Part of a small language model's weights: 10199 steps.
MLP neurons of a small language model. Each row is named by its layer, matrix (gate and up: input weights; down: output weights) and neuron, and shows model dimensions 144-271. Each number is 128 + 32 x the weight over its row's rms, rounded and kept within 0 to 255. A neuron's up and down rows have the sign that makes its largest values positive.
After each neuron's rows, "fires on" lists the tokens most often at its 100 highest values on Wikipedia text that the model never trained on.

L5.gate1104 [116 115 106 105 109 159  93  91 130 124 151 144 126 132  84 149 153 127  75 152 121 151 120 119 147 134  99 130 114 174 178 155  90 153 141 119 116 140 124 141 190 230 149 146  56 144 125 123 117 123 140  94 124 124  92 163 147 160  69 151 165 106 147 116 134 124 101  97 157 139 154 150  71  79 121 105 154 134 120 126  50  72 103 126 116 107 129 145 210 105 157 153 131 147 111 176  84  53 134  91 125 143 104 106 183 103 142 218 130  88 137 107 137 129 148 109 144 110 130 102 142  66 191 101 169  64 121 130]
L5.up1104 [110 180 150 148 104 120 138 168 118 137  88 130 103 195 118 119 111 131 108  78 184 138 151 143 145  77 192  72 127 128 132 138 171 173  86 132 195 171 181 137 189 163 132 152 102 151 121 159 143 171 118 109 111  85 104 154 139  59  74 107 150 121 152 140 109 134  93 167 114 135 151  90  83  74 123  80 133 149 119  65  91 150 101 127 114 146  67 143 101 162 105 137 125 166 134 176  62  91 106  94 148 166 115 147 141  80 100 128 132 106 119 171 171 150 151 104  94 126 177 104 137 110 140 178 161 122 114 122]
L5.down1104 [119 115 169 114 156  73 123  86 105 122  99 144 132 148 126 113 163  90 154 147 126 126 147 124 110 116 166 136 102 100 105  91 108  96  82  83  90 138  95 110  58 108 117 171 150 143 163 125 127 112  96 141 111 104 145 153 104  83 132 134 165  89  85  89 165 133 146 131 122 129 119 120 142 144 135 143 178 118 140 130  97 161 148 121 117 132 157 186  89  95 101 114 134 128 127 173 125 125 186 128 175 104  84 123 144 128  63 130 251  82 154 120 136 126  95 183  82 152 115 153 174 154 116 103 134 128 101 118]
fires on: " by", " |", " of", "t"

L3.gate899 [122  98  94 114 103 132 135  65 146 137 135 147 160 192  84 170 141 135  17 133 117  82 116  82 145 138 104 145 171 161 167  87 148  77  70 128 100 120  69 124 167 126 106 142 159 161  97  66 103 146 130 198 111 155 126 120 120 177 141 178 143 106 107 119  92 147  94 137 118 194 109 103  99 108  83  92 149 127 112 116 153 161 143 135 173  92 151 141 126 101 140 164 110 166 134 117 128 155 162 141 125 109 139 168 128 165 153  97 132  83 177 118 140 148 162 161 112 169 113 156 198 126 132 106  95 140  85 149]
L3.up899 [ 97 119 105 141  86 108  96 154 143 126 151 146 194 102 138  91 147 159  54 113 114 105 107 166 132  90 144 141 175  76  84 133 105 160 132 101  62 130 124 101 141 107 124 131 119 150 105  92 149 142 121  99 163  91 124 124 131 124 136 110 128 152 129 146  89 153 139 194 160 147 154  60 129  91 159  72 110 171 195  92  80 100 141 150 154 130  85 195 141 102 113 173 123 115 131  88  61 123 129 108 122 134 129 124 160 147  78 115 142 153 113 101  90 154 171 158 122 208 116  77 134 179 137 123 161 113 159 162]
L3.down899 [139 154 104 170 129 119 155 112  89 140 138 114 150 171 152 129 107 125 117 101 107  95  68 117 140 110 142 189 121  76  93 117 171 113 190 204 108 170 164 116 220 116 151 103 103 164 139 123 117  61 176 138 114  80 103 125  57 138 154  98 151  89  79 170 133  91 121  26  90 100 144  72  42 118 142  39  70 136 143 142 148  62 184 123  78  91 129  69 105 111 192 113 129  61  93  79 132 189 128 158 111  81 140 130  67 120 123 126 110 122  79  95 139 106 139 149 180 186 148 153 108 129 187 106  93  62 134 131]
fires on: "er", "-", "y", "en", "t", "f"

L4.gate95 [132 160  92  82 167 122  95 136 164 103  81 140 170 146  89 196 142 137 132 134  83 162  66  95 129 112 118 137 123 158 100 130 168  88  83 185 176  49 180 162 117 127  95 137  92 101 177 206  69 166 117 174  96  80 142  56 105 121 153 121 109 136 143 109 123 154  92 114 131 106 115 122  96 157 108 158 153 127  90 143  89 187 138 142 136 127  96 121 114 116 106 131 118 124  96 180  71 122 111 159 109 136 148 105  98 193 118 138 178 109  99 147 180 115 109 156  80  47 130 173 100  85  52 150 128 107 155 128]
L4.up95 [184 185 132 115 122 154 140 142 138 171  60  86 146 134 131 122 190 136  84 175 182 133 152 134  81 117  87 109 124 151 160 114 108 140  98 145 116 138 126 100 112 110 114 127 141 120 189 110 165 170 196 134 131 149 156 161 104 134 153 170 100 113 104 111 197 136 125 108 136 122 113 141 118 135 154  73 152 120 112 136 152 126  73  89 163  93 109 160 116 137 120 178 118 139  81 169 102 139 112 131 133  80 134  99 138  94 113 129 157  96 114 175  92  81  69 147 162  81 153 140 179  54 122 119 107 121  88 218]
L4.down95 [153 124 160 116 112 114 157 139 117 113 171 108 148 158 118 100 118 109 171  98 115  85 140 130 109 111 121 121 175 136 159 211  80 110   0 136  81 158 114 127 150  98 101 161 140 108 170 151 155 163 122 125 102 166 151 107  68 156 107 156 115 139 181 151 115  92 138 136 107 126 120 146 158 178 148 150 124 141 138 110 144 115  76  82 128 167 164 113 131 105 103 115  93 119 107 136  85 119 124  84 162 119 149 136  88  80 141 120  90  96 139  99 120 136 131 174 103 111 171 188 102  73 108 131 127 106 173 153]
fires on: " |", ":"

L5.gate634 [ 96 164  93 153 153 147 105  91  96  67 147 173 120  79 172 157 118 119 122 127 132 177  98  68 130  64 146  99 102 249 161 116 117 155 104  79  73 147 121 147 151 138 158 182  62 102 172  99 102  92 140 128 105 142 102  85  58 118 136 125 151 112 109 122 129  99 164 145 105  41 125 128 110  76 168 111 130 105 163 117 124  88 139 135 143 171  73 152  99  82 127 152 140 137 150 138 120  85 119  81  91 130 147 131 158 168 135 113 112 132 110 244 112 107 143 115  86 119 113 108 108 188 185 148 168 116 151  69]
L5.up634 [134 148 104  86  59 119 130 166 104 149 117 199 141 140 146 140 116 143 180 130 126 135  91  81 143 113 131  82 166  88 113 117 148 180 146 134 158 109 130 166 145  76 132 100 125 117 117 134  57 178 150 162 169 132 153 112 162 153 147  76  77 116  93 132  38 145 176 122  66  94  89 104 128  90 172 123 128  86 192  63 126 149 159  91 127 164  92 190 165 149 165 171 122 130  75 141  75 124 137 114 116 130 133 135 131 150 139  95  59 102 118 121 132 109 133 132 141 124  94  88 148 140 181 108 105 129 124 186]
L5.down634 [110 169 154 125 120 159  82  87 147 151 134 162  71  54 138 126 126 128 132  50  67 127 131  61 112 106 127 169 147 169 120 104 130 164 103 120 142 116  99 110  96 173 170 171 108  96 107 144 154 120  99 157 164  89 120 125  71 168 168 166 163 110 120  91 175 111 229 107 114 157  92 136  86 146 117  47 114 105 169 108 183 196 179 143 124 112 108 170 147 167 185 186 138 134 133 101 162 172  97 135 100 112 115 109 115 134 103 118 155 149 171 118 191 211 175 116 138 142 101 129 183 128 170 151 156  92 140 146]
fires on: "ed", " in", "t", " from", " of", " with"

L5.gate184 [ 80 119 116 111 141 135 165  90 139 168 110 144 130 122 153 137 139 160 141 147 145 188 149 130  97  66  96 143 110 111  74 119  62 114 108 118 162 126 102 136  68 122  91 163 114 146 116 171 110 160 149 118 164 156  84 122 140 148 113 125 118 102 134 134 131 161 114 104 178 134 116 138 152 178 138 122 101  71 195  60 193 152 131 150  92 133  66 128 122 186 149 109 144 110  96  64 143 106  79 128  72 155  99  77 109 164 162 134  89 138 125 131 199 133 114 137  81 109 144 107 145  86 118 161  97 156 182 110]
L5.up184 [127 139 137 140 144 113 102 129 160  45 123 105 129 126 144 172 144 116 205 115 184  97 124 116 100 127 143 130  90 113 122  91  90 108 116 157 110  97 136 144 130 107 117 117 102 104 126 150 150 181 201 137 182  99 167  94 101  82 134 146 175 138 168 128 164 152 110 176 132 144 115 131 151 126 123  74  89 139 187 108  97  90 172 100  91 144 188 158 157 131  99 123 150  63  86  86 120 112  95 134 123 124 132 147  87 159 142  93 119 163 137 118 124 105 149 130 141  73  43  66 154 151 154  86 137 163 132 103]
L5.down184 [ 76 197 100  99 177 173  66  87 141 125 115 146  94 143 125 108 129 112 153 161 120 122 140 134 116 129 127 164 170 138  53 137 155 117 158 108 112 109 126 152  58  99 141 145  81 173 127 105 114 150 114 162 127 110 112 138 123 152 156 112 140 144 138 125 144 165 157 158 131 134  65 132  97 153  76  76 104  54 131 133 102 136 133 132 159 172  89 145 166 132 123 192 106 123 108  99  95 110  78 130 179 145 101 155 161 148 141  78 179 102 134 133 179 119 214 140 132  92 114 127 133 112 147  82 134  93 170 103]
fires on: " and", ",", "=", "\""

L4.gate29 [ 35  61 212  86 142 114 170 103 151 122 111  97 146 123 148 104 122 156 132 142 131  60 165 137 128 188 155 128 128 172 122 126 103 143 111 151  88 150 146 118  87 133 134  64 132 117  94 135 140  82 175 104 139 155 127 165 153 102 153  94  94 165 111  80 163 132 115 110 110 200  92 109 160  92 130 115 195 139  94  99 105 100 134  85 112 122 180 148 129 174 121 122 137 140 135 124 165  97  95 152 164 165 155 138 120 133  92 147  87 139 140 151 109  96 103 183 107  89 132 126 152  70  86 141 164 183 163 192]
L4.up29 [134 103 122 104 124  80 136 101 143 139  96 153 157 151  94  51 129 148 135 115 135 135 147 149 124  95  86 123 102 161 106  97 125 107 123 131 193 112  80 105 125 129 110  70 137  95  56 130 133  98 176 146 145 148  64  93 139 155  93  58 150 152 152 133 123  93 125 150 121 176 109 111 139 129 134 108 160 105 130  44 110  79 141 150  84 217 194 162 134 171 104 120 118 145 129 153 155 153 118  93 142 147  54 112 107  93 153 128  84 124 159  86 106 133 149 103 145 155 117 158  94 110  97 212 155 178 127 150]
L4.down29 [103  70  77 102 103 110 139 106 106 157 159 104 139 164 120  75 148 140 124 129 145 147 133 126 110 147 108 169 100 127  92  57 138  71   0 122 112 145  60 112 135 115 141 130 131  56 130 171  79  89 136 131 105  89 138 124 114 157 123  97 135 138 157 164 195 127 117 117  94 140 122 148 107 135 130  98 165 157 119  81  87  76 111 128 127 173 187 131  61 117 112  86 112 118 152 151 140 150 196 132 124 117 164 127 150 150 137 144 120 136 114 108 173 103 129 152 142 111 102 184 136 139 137 109 118 141 122 155]
fires on: "-", " to", " –", " km", " |"

L5.gate860 [ 90  74 151 135 167 128 122 123  97 136 159  85  98 152 134 171 107 179 163  89 172 120 107 140 168 138 143 227 178 162 132 166 124 233 140 101 150  81  87 164 120  74  77 101 140 157 142 115  81 112 142  99 105 139 104 187  78  84 103 119 131 158  86 127 132 160 108 140 173 104  94 121 202 107 123 158 112  93 159 105 126 141 135 104 178  77  74  97 165 142  72 119 143 102 137 148 158 136 136 123 158 156 120 123 141 126 174 132  82 168 146  79 161 106  77 147 121 149 109 107 134 152 141 141 140  92  36 106]
L5.up860 [116  82 120 161 135 151 125 110  75 175 183 152 168 170 171 167 178 147 120 114 165 178 178 108  97 122 133 134 121 115 144 117 130 142 129  94 151 131 136 154 126 163 185 140 177 182 122 151 151 118 107 113 115 131 137  47 143 135 121  99 152 136 144 151  49  87 122 173  58  97 116  72  98  85 171 212 122 146 135  88 156  95 145 159 141 144 113 125 135 103 142 105 131  81 118 141 112 174  83 130 126  76 173 149 122  54 162 165 120 131 165 102 154 109 114 159  87  98 124 109 109 136 125 151 134 108 140 113]
L5.down860 [119 104  84 136 147  45  95  87 177 100 114 173 117 163 136 122 127 155  98 142  61 118 126  72 142 122 112 136 119  93 123 154  86 111  97  90 112 154 156 141 135 118  84  82  96 124 150 122 143 116  67 132 119 153 153 132  87 140 155 124  69 110  70  99 114 123  96 106 120 132 120 106 104 128 138 116 132 167  98 162  95 125 128 120  93 176 142 117 168 154 142  94 120 114 106 132 105  64 146 143 146 161 158 145 105  90 136  85 107  64 178 143 160 173 127 164 150 104 174 100 109 135  54 121 102  95 148 144]
fires on: " of", " one", " part", " into", " under", " serious"

L5.gate854 [142 132  94 129 120 222 185 122 157 145 179  78 139 134 131 139 160 156 186  59 106 147  79 167 100 174 126 120 139  43 111 151 130 110 142 146 105 170 101 132 170 120 106 142 105  94 159 164 104 140 109 200 114 163 117 129 117  77 208  71 160 156  94 130 108 131 109 198 116 136  86 135  72 172 140 122 154  77 192  92  81 174 147 130 156 149 101  47 176 156 115 118 121 126 148 127 103 122 126  80  84 209 154 100  56 132 183 111 122 174 130 121 162 125 112 171 146  70 152 128 110 164 130 104 137 170 138 114]
L5.up854 [119 114  69 135 149 135 107  92 148 118 109 106  60 125 192 120  66 154 237  75 179 146 123 105 125 109 110  99 137 147 109   2 167 107 145 169 158 171  86 114  94 119  81 109 109 149 173 128 150 142 173  91  60  84 183 127 133 140 120 116  53 158  90  99  69  83  74 179 106 131  86 151 110 139  72 120 156 137 126  69 149 151 163 189 151 136 124 119  86 123 130  73 126 116 128 162 136 144 147 127 124 140 135 124 110 167 127  77 116 115 151 158 124 128 128  84 147 111 111 114  86 121  91 167 193 123 128 156]
L5.down854 [151 148 131 109 116 209 148 151  93 119 135 136 135 147  56 108 156  91 161  88  84 134  95  99 100 169 132 106 133 139 138 111 157 136 135 122 129 156 134 137  94  82  82 118 116 141 184 116  82 200 127 196 130 135 104 146 122  96 146 137 142 123 191  84  89 139 139 163  92 156  88 126 124 139 154  94 154 146 112 128 122 120  80 115 118 189 149 114  97 122  95 112 111 142  70 161  77 126 174 138 170 162 141 110 203 141  96 104 149 110 103 129 186 198 172 184 108  99 124 125 151 152  99  64 187 110  96 128]
fires on: " and", ","

L4.gate343 [190 155  83  60  93 123 132 124 193 116 154 158 164 170 176  80 113 110  54 186 179 122 158 134 192  96 152 101  60 138 140 101 101 104  88 143  88 134 142 132  68 155 165 198 122 140 107 138 122 111 126 147 123 106  60 130 105 163 132 178 141  99  75  94 138 135 124 172 148 137 125 119 152 166 103 108 136 150 136  66 158 143 170  98 136 143 128 197 105 158 142  70  70 114  99 124 164 134 154 129 160  96 135  74  69 119 124 153 116 132 135 125 117 136 133 126 131 112 136 121  94  80 177 144 120 163 166 166]
L4.up343 [131 176  99 144 138 156 129 128 212 116 124 178  89  66 131 115 176 135 173 113 190 104  78 136 201 107 162 142 140 141 129 139 138 146 146  84 131 132 107 133 162 114 171 113 116 122 165 162  85 124 155 115  63  59 123  56 141 126 111 168 133 121 171 170  98 133 120 145 155 127 152  94  56 146 107 144  84 156 201 140 153 123 169  66 105  97 170 144 130 144  79 124  88 132 115  69 140 155 114 135 172 139 161 194 125 120 157 133  87  95 127  76  84  97 168 172 155 168 106 105  88 155 104 165 127 155 151 180]
L4.down343 [136 142 135 173 120 124 149 158 120  85 102 142  87 144 139 153  98 169 153  96 176 164 114 132 172 142 200 159 124 137 148  75 128 131 214 123  99 108 132 134 157 112 115 169 193 107 118 148 114 102 126  83 114 105 101 142  63 161  91 148 130 108 117 177  66  56  93 142 192 122 155 171  95 144 115 123 105 138 133 135 141 147 133 101  95 105 142 190 165 135  93 109 120 125 122  87 141  91 123 113 188 142 132 124 134 104 141 170 139 114 155 100 140 139 167 121 113  77  61  93 141 133  76 149  59 126 157 180]
fires on: ",", " and", "ly", ".", " in"

L4.gate1110 [141 108 192 128  96 128 100 102 123 159 148 119 149 128 100 138 133 173 126 109 135  63 159 147 139 110 145 117  81  94  99 119 118 139 173 178 130 151 195 115 154 164 116  88 114 156  92 114  83 157 128 115  90 109 163 102 151 124 201  95  70  67 159  75 100 129 131 145 141 141 131 135 186 146 151 132 131 145  92 175 118 112 153 117 101 101 115 110 192 116 140 137  95  87  99 167  62 119 134 144 162 179 153 126 129 130  95 131 122 147 142 147 138  95 156  94 194  86  98  98 159 135  98 142 111  95 187 123]
L4.up1110 [ 90  83 109 121  82 140 108 169 174 138  69 146 145 103 143 100 129 155 175 179 106 118 148  99 123 128 114 150 144 131  86 147 135  96 140  87 124 104 122 108 130 154 105  99 107 161 139  83 136 130 130 134 161 157 127  71 127 128 153 106 129 103 113 131 107  80 164 154 124 119 102 126 177 143 125 115 156  81 203  79 107 118 114 116 133 138 182 142 137 115  54 177 151 111 142 162  54 158 141 107 103  95 134 108  85  86 150 139 131 126 164 180 156 154 101 181 133 112 106 149 105 186 111  80 106 129 178 183]
L4.down1110 [106  73  99 136 124 120  77 118 121  85 138 153 126 131  83 140 105 119 187 156 151 139 134 144 127 187  94 162 100 131 125  98  99 121 141 108 112 105 153 149 145 147  83 154 187 132 124 100 124 135  86 106 145 114 196 128  90 106  91 128  97  61 126 114 168 127 126 125 130 113 102 113 135 124 116  93 132 102 175 132  56 121 170  69  97 161 115 141 133  98 195 126 180 158  99 113  78 130 100 132 101 165 108 130 158  95 182 137  96 115 149 140 134 109 139 128 136 129 108 102 132 142 136 140 140 138 167 112]
fires on: "|", "/", "-", "dis", " |"

L4.gate1101 [ 71 140  47 159 113 126  92  84  93 129 141 129 141  88 147 154  76  98 106  84 142 114 106 202 154  91 143 194 179 154 134 130  63  65  83 142  55 161 110 141 126  92 160 148 130 177 139 127 156 163 113 163 119 127 123 121 162  68 108 147 144 101 113 104  49 122 177 118  81 125 171 107  88 140  78 115 151  87 130 116 178 129 131  85  85  36 168  93 163 136 114 120  91 134 150 104 128  99  84 109 108 130 142 143  89  67  99 156 128 131 127  99  74 122  92  82 127 125 144 120 151 129 124 121 179 104 132 127]
L4.up1101 [120 124  86 108 135 153 113 119  54 164 180 154 203  62 120  81 132  97 123  95 140 122 116 168 133  91 113 176 124  99 115  80 146  69  73 137  84 102 147 142 167  65  85  88 153 163  73 120 177 149 137 150 112 124 161 132 146 138 104 118 144 134 118  51 135 148 106 114 126 183 165  88 131 140 129 176 144 116 104 107 108 150 190 115 177 115 126 194 147 151  75  90 120  59 165 126 121  55  69 123 123 141 107 133  86  96 162 143 132 136  79 128 115 120 115 136 178 110 167 119 137  37  88 143  62 140 146  90]
L4.down1101 [132 156 108 140 115 163 138  81 104 148 198 122 132  83 137 161 149 197 106 110 114 192 157  91 129 102 154 195 125 146  91 114 124 142 101 109 129 139 184 134 166 119 110 111 150 156 130 143 103  75 139 159 138 125 144 120  71 126 128 140 147 122 137 122 114 125 111 186  96 172 152 135  91  82 161 159 107 139 107 112 116 113 168 151 103  58 117 145 166  66  95 150 177 191 144  98 105  98  85 164 142 108 177 103 106  87 183 154 103 171  58 122 162 156  62 132 218 102 127 136  71 112 120  98 101  78 170 153]
fires on: "-", "ara", "f", "l", "ur"

L4.gate1084 [188 139 121 149 102  86 175 109 141 162 153 110 174 156 154  73 146 136 129 185 131 111 128  90 148  83 148 108 140 115 111 116 112 118 106  94  88 136 130 108 167 114  84 111 104 116 118 146 198 143 147  81  98 185 170 110 103 161 122 201 179 136 149 182 158 143 114 109 119 101 164 115 164 182 133 133 139 171 161 112 144  82  59 137 157 103 167 138 104 170 132  78 119 156  83 131 149 160 117 147 121 176 145 127  93 117 133 119  92 144  36 170 152 158 146  66 155 142  88 185 130 114 164 111 150 169 152 201]
L4.up1084 [ 93  74 128 101 141 109 135  90 119 129 140 140  73 147 125 124  79 124 168 154 109 173 116 130 117 128 179  75 106 136 143 145 144 142 146 159 163 164 128  28 109 124  67 120 156 102  88 149 192 113 126 152  63 146 139 134  86 129 157 142 118  82 140 174  87 139 103  82 106 116 192 117  85 126  73 165  69 142 127 132  75 156 157 150 148  81  85 101  98 144 119 147 166 135 140 125 173 116 126 128 158  89 148 192 106  99  91 116 109 180 118  77 135 104 119 152  71 165 122 150 113 184 126 150 104 161 164 143]
L4.down1084 [180 104 101 195 112  90 140 110 161 111 108 214 150 212 107 124 151  96 114 192 164 139 164 147 175 161 176 123 135 103 125  49  53 124 130 118 162 107 156 159 204 113 110 116  91 126 122  78 159 137 111  90 109 123 151 194 106 147  98 139 143 139 113 131 158  78 165 100 113 158 135 124 101 114 123 161 172 202 111 164  85 125 120 139  92 153  88  88 108 158 146  78 119 177  78 153 111 106  82  81 137 155 131 118 125 101 109 128 108 125 144 157 210 163 181 110 136 151  95 117 137 122 100  80 128 135 117 236]
fires on: " of", " from", " on", " in", " to"

L5.gate278 [103 124 111  77 164 138 140 125 123 160 139 100 131 160 170  99 152 131  85 197 157 136 136 104 114 123 135 160  90 151 114  92 129 177  57 111  98 134 175 140 149 134 164 152 145 167  91  81 131 125 145 128 144 111  91 133  85 116 131 204 120 136 148  98  85 126 173 111 142 155 195  90 120 193 128 132  50 123 128  86 104 166 162 156 116 164 154 103  86 141 197 140  99 130 117  98  53 126 133  98 128  56  95 142  86  72 210 106 170 141 178 166  68 127  74 125 123 110 197 125 122 127  78 101 200 113 114 134]
L5.up278 [171 118 134 112 161  78  45  72 111 125 132 131 121 100 128  98  90 116 116 107 144 133 114 156 129 165  93 105 124 171 143 190 130 113 180 154 161  81 118 158 112 142 193 101 107 132 129 135 106 105 128 149 102 180 126 112 197 164  87  98 165 107  74  78 139 111  97  91 154 151 111 188 144 113 143 128 139 112  99 135  93 158 138  86 139 157 139  74 114 114 162 134 123 103 115 110 143 143 187  36 136 226 143  74 162 115 123 152 153 102 129  98 139 157  76 132 124 153 124 114 121 141 141 164 115 161 128 111]
L5.down278 [124  82  72 139 136 138 166  79  21 113  67 132 165  96 124 122 108 131 139 122 124 133 102 137 146  94  77 116 112 110 159 198 143 149  78  70  95 124 155 145  96 113 133 144 105  97 113  64 144 180 163 163 138 141  97 130 107 133 143 136 134 101 127  82  81 140 196  87 120 127 104 131 126 102 129 100 193 122 131 123  68  97  90 147 130  93 153 169 101  94 166 152 117  37 196  95 120 155 101 136 121 136 134 133 114 164 116 128 162 146  59 191 137 167 102  77 141 141 134 135 138 100 142 164 132  98 144 164]
fires on: ",", ":", " these", " These", " case", " :"

L4.gate31 [137 140 116 125  78 121 175 141 128 117 171  81 133 105 175 131 137 173 114 115  48  82 109 163 142  99 157 128 124 126 163 110 110 102  94 145 171 105  83 122  98 113 164 103 126  99 144 109 126  92 116 111 169 160  72 154 138 147 137 107 119 123  77 188 138 153 129 106 187 112 130  72 122  89 112 118 131 167 168 164 141  71 134 158 196 157 111  99 197 134 153 135 100 101  97  80 121 126 112 133 117  73 158 126 106 136 164 162 119  92 116 122 161 110 108  89  39 125 101 128 120  55  65  90 172 153 103  90]
L4.up31 [112 143 143 147 129 100 114 175 153 176 140 149 136 123 144  88 104 105 194  58 127 115  88 168 117 144 138 167 108 173 109  89  98 123 166 145 182 147 155 122 131 143 158 146 148 109 156 164 163 133 170 127  90 105 142 134 139 132 123 152 119 172  98  86 168  40  92 129 103 147 126 183 116 150 104 125 174 147 124  93 113 149 177 165 150 146  71  84 181  94 170 144 103 126 112 118 111  87  56 132 104 146 146 124 116 145 157 112 122 156 135  74 153 120 133  83 125 107  93 159 120 178  99 113 136 133 162  51]
L4.down31 [ 75 139 149 101 160 119 145 119 132 158 162  97  86  79 159 120 166 139 129 117 109  88  92 111  90 210  56 134 103 130 120 156  97  81 121 117 105  77 147 123 130 139 137  59 150 155 134 118 146  90 157 130 160 215 133  83 149 107  96 114 102  66 163 169 130 109 110 177 121 143 149  85 145 182 159 112  83 139  49  86 115 178 117 130  72 113 129 117 109 138 139 123 142  95 110  92 154 155 151 155 115 102 136 143  94 145 131 110 160 115 140  77 118 109 115 181 151 152 151  90 107 177 156 196 133 222 153 142]
fires on: " and", " or"

L5.gate1336 [137  85 138  96 133 118 149 117 163 133 154 112 120 120 157 136 165 157  94 105   6 196 111 131 185 170 111 146  99 111 119 184  83 114  99  78 145 143 104 182 129 150 131  81 132 154 168 163 110 124 106 210 110  64  73 162 114 109 105 129  88 149 132  99 148 102 135  67 119 126 111 188 155 160 122 129 144 113 141 136 102 104 104 133 135 170 169  98 108 131 167 138 177 165 127 180 117 118 155 141 117 122 104  99  75 135 119 165 125 163  95  51 122 156 142 135  80 101 115  97 153 107 136 145 161 123 167 168]
L5.up1336 [107  94 144  63 122 106 114 144 101 182 189 176 173  84 135 149 154  92 130 155 114 160 153 115 127  92 106 160  86 133 113 160 127  98  93 115 159 106 118 163 138 134 110 122 125  78 105  90 111  72 163 153  83 117 133 122  61  99 132 119 127  73 128  81 106  73 111  92 121 129 205 125 111 163 112 163  99 146 147  97  76 139 180 157 115 127 163 162 113 117 139 115  83 127 116 147 142 187 127 121 175 126  76 143 126 112 115 124 128 146 103 164 174 119 132 101 116 103 135 128 121 111 193 132 124  90 131 127]
L5.down1336 [119 133 153 110 131 115 133 223 196 100 123 123 108 169 120 139 144 137 118 145  95 129 177 111 150 149 148 168 124 164 118 111 142  92  10 142 128 184 106 126 162 131 144  95 169 143  64 126 100 164 158 196 106  53 143 121  52 113  77  94  74 176 105 127 122 152 181 160 107 204 131 162 117 127 119 139  66 165 146 124 136  80 142 138  90 161 139 148 142 117 139 128  95 112 129 141  90 102 138 122 162 137 104 138 105 175 162 133  89  84 129 136 136 128 136  68 128 151 138 125 118 156 171 178 162 119  98 118]
fires on: " and", " |", " to", ",", "|"

L4.gate205 [199 140 128 128 188  74 119 148  67 168  89 141 156 185 145 114 188  91 153  89 199 122 181 170 145  84 135 126 176 141 121 111  36 119 127 142 128 162  98 127 122 112 133 130 111  93 133  97 185 140 145  94 131 181 171 141 134  99 109 135 146 122 128  90 125 105 128 178 206  70 151 174 151 125  81 165 109 142 169 136 108 113 120  84 123  65  78 154 170 128 134 150 135 160 137 156 122 101 109  96 146 118 132 165 120 141 156 109 136 149  87 156 157  98 180 140  81  82 132 140 174 152 201 104 124 123 108 222]
L4.up205 [104 131 107 119 113 109 159  81  72 146 119  79 141 129 167 108 131 147 109 125 117 112 188 159 203 129 111 126 137 134 160 161 126 120 113 134 158 137 139 114  96  84 113  93 159 101 146 127  85 112 106 128 123 145 145 142 107 146 115 126 128 151 106 176  78 116 118 108 144  90 140 168  75 109 123 167 121 122 118 174 143 110 104 158 167  82 107  96 130 176 126 152 113 219 151 156 169 121 126 150 137  89  92 106 201  99 134  98 120 143 151 114 154 105 164 133  47 164 153 197 160 141 117 147  92  58 150 118]
L4.down205 [139 102 139 116 167  98 133 125 137 161 149 157 114 126 169 125 143  38 160  81 142 161 163 186 182 197 167 117 133 149 143 126  43 151 146 106 138 150 132 144 170 106 202 126 117 131 131 121 184 109 158 170 161 130 147 156  96 131 120 181 100 168 117 144 135 129 149  70 154  86 117 194 119 123 147 110 173 107 165 121 183  91 108 145 122 144 124 184 127 171  67  84 142 107 139 120 133 128 134 122 117  72 119 125 113 122 121 178 155 126 166  98 124  83 124 137 119 143 108 114  89 131 102 149 180 106 122 185]
fires on: "in", " of", " in", " cross"

L3.gate789 [126 113 162 145  95  73 131 118  53 157 131  91 129 165 142 130 126 125 102 135 123 187 129 137 182 161 136 111  96 104 107 123 155 140 100 223 100 103 138 140 127 114 102 121 138 162  71 123 133 162  97  99 148  79 142  85 165 117 159 181 173 128 115 107 136 115  76 176 137 147 148 152 154 184  95 107 122 106 177 146 137 116  47 132 103  86 117  78 153 123 158 110  81  68 184 186 128 104 121  81 117 134 169 126 140 155  96 110 125 132 103 165 107  86 179  86 120  47 103 159 120  74 164 169 145 126 165 107]
L3.up789 [148 164 147 139 122 164 128 164 110  98 105  71 113 115 139 159  73 130 114 113 102  96 139 206 210 169 161 155 127 107 103 155 152 114 130 158 109 142  98 114  93 180 112  82 131 135  78 127  94 129 121 166 131 132 158 120  45 156  77  96 110 144  94 114  96 131 148 117 214  84 113 136 117 154 202 107 126  86 158 208 117 122 152 103 126 101 163  97 175  47 173 111 112 114 107 119  54 122 126 136 114 145 129  78  97 166 117 141  95 128  76 139 104 110  85 148  96 119  86 152  76  89 128 168 112 118 105 255]
L3.down789 [163 182  81 101 108  94 162 176  96  87 120 100 153 131 139  86 166 113  62 145 144 102 126 138 184 116 129 173 154 101 164 166 156 136 225 145 187 100 174 125  68 112 154 135 116 150 118 119 141 121 146 130 109 134 128 145 113 107  92  66  89 125  74 147 127 143 142 121 137 105 134 117 137 186 132 128 121 121 146 167 131 127 130 172 126 124 170 139 142 108 167 196 140 160 116 123  60 100 137  77  95  64 147 123  91 149  89 138 150 145 168 117 165 110  89 130  93 149 121 143 129 140 145 199 125 166 160 114]
fires on: "k", "go", "ka", "ls", "z", "ba"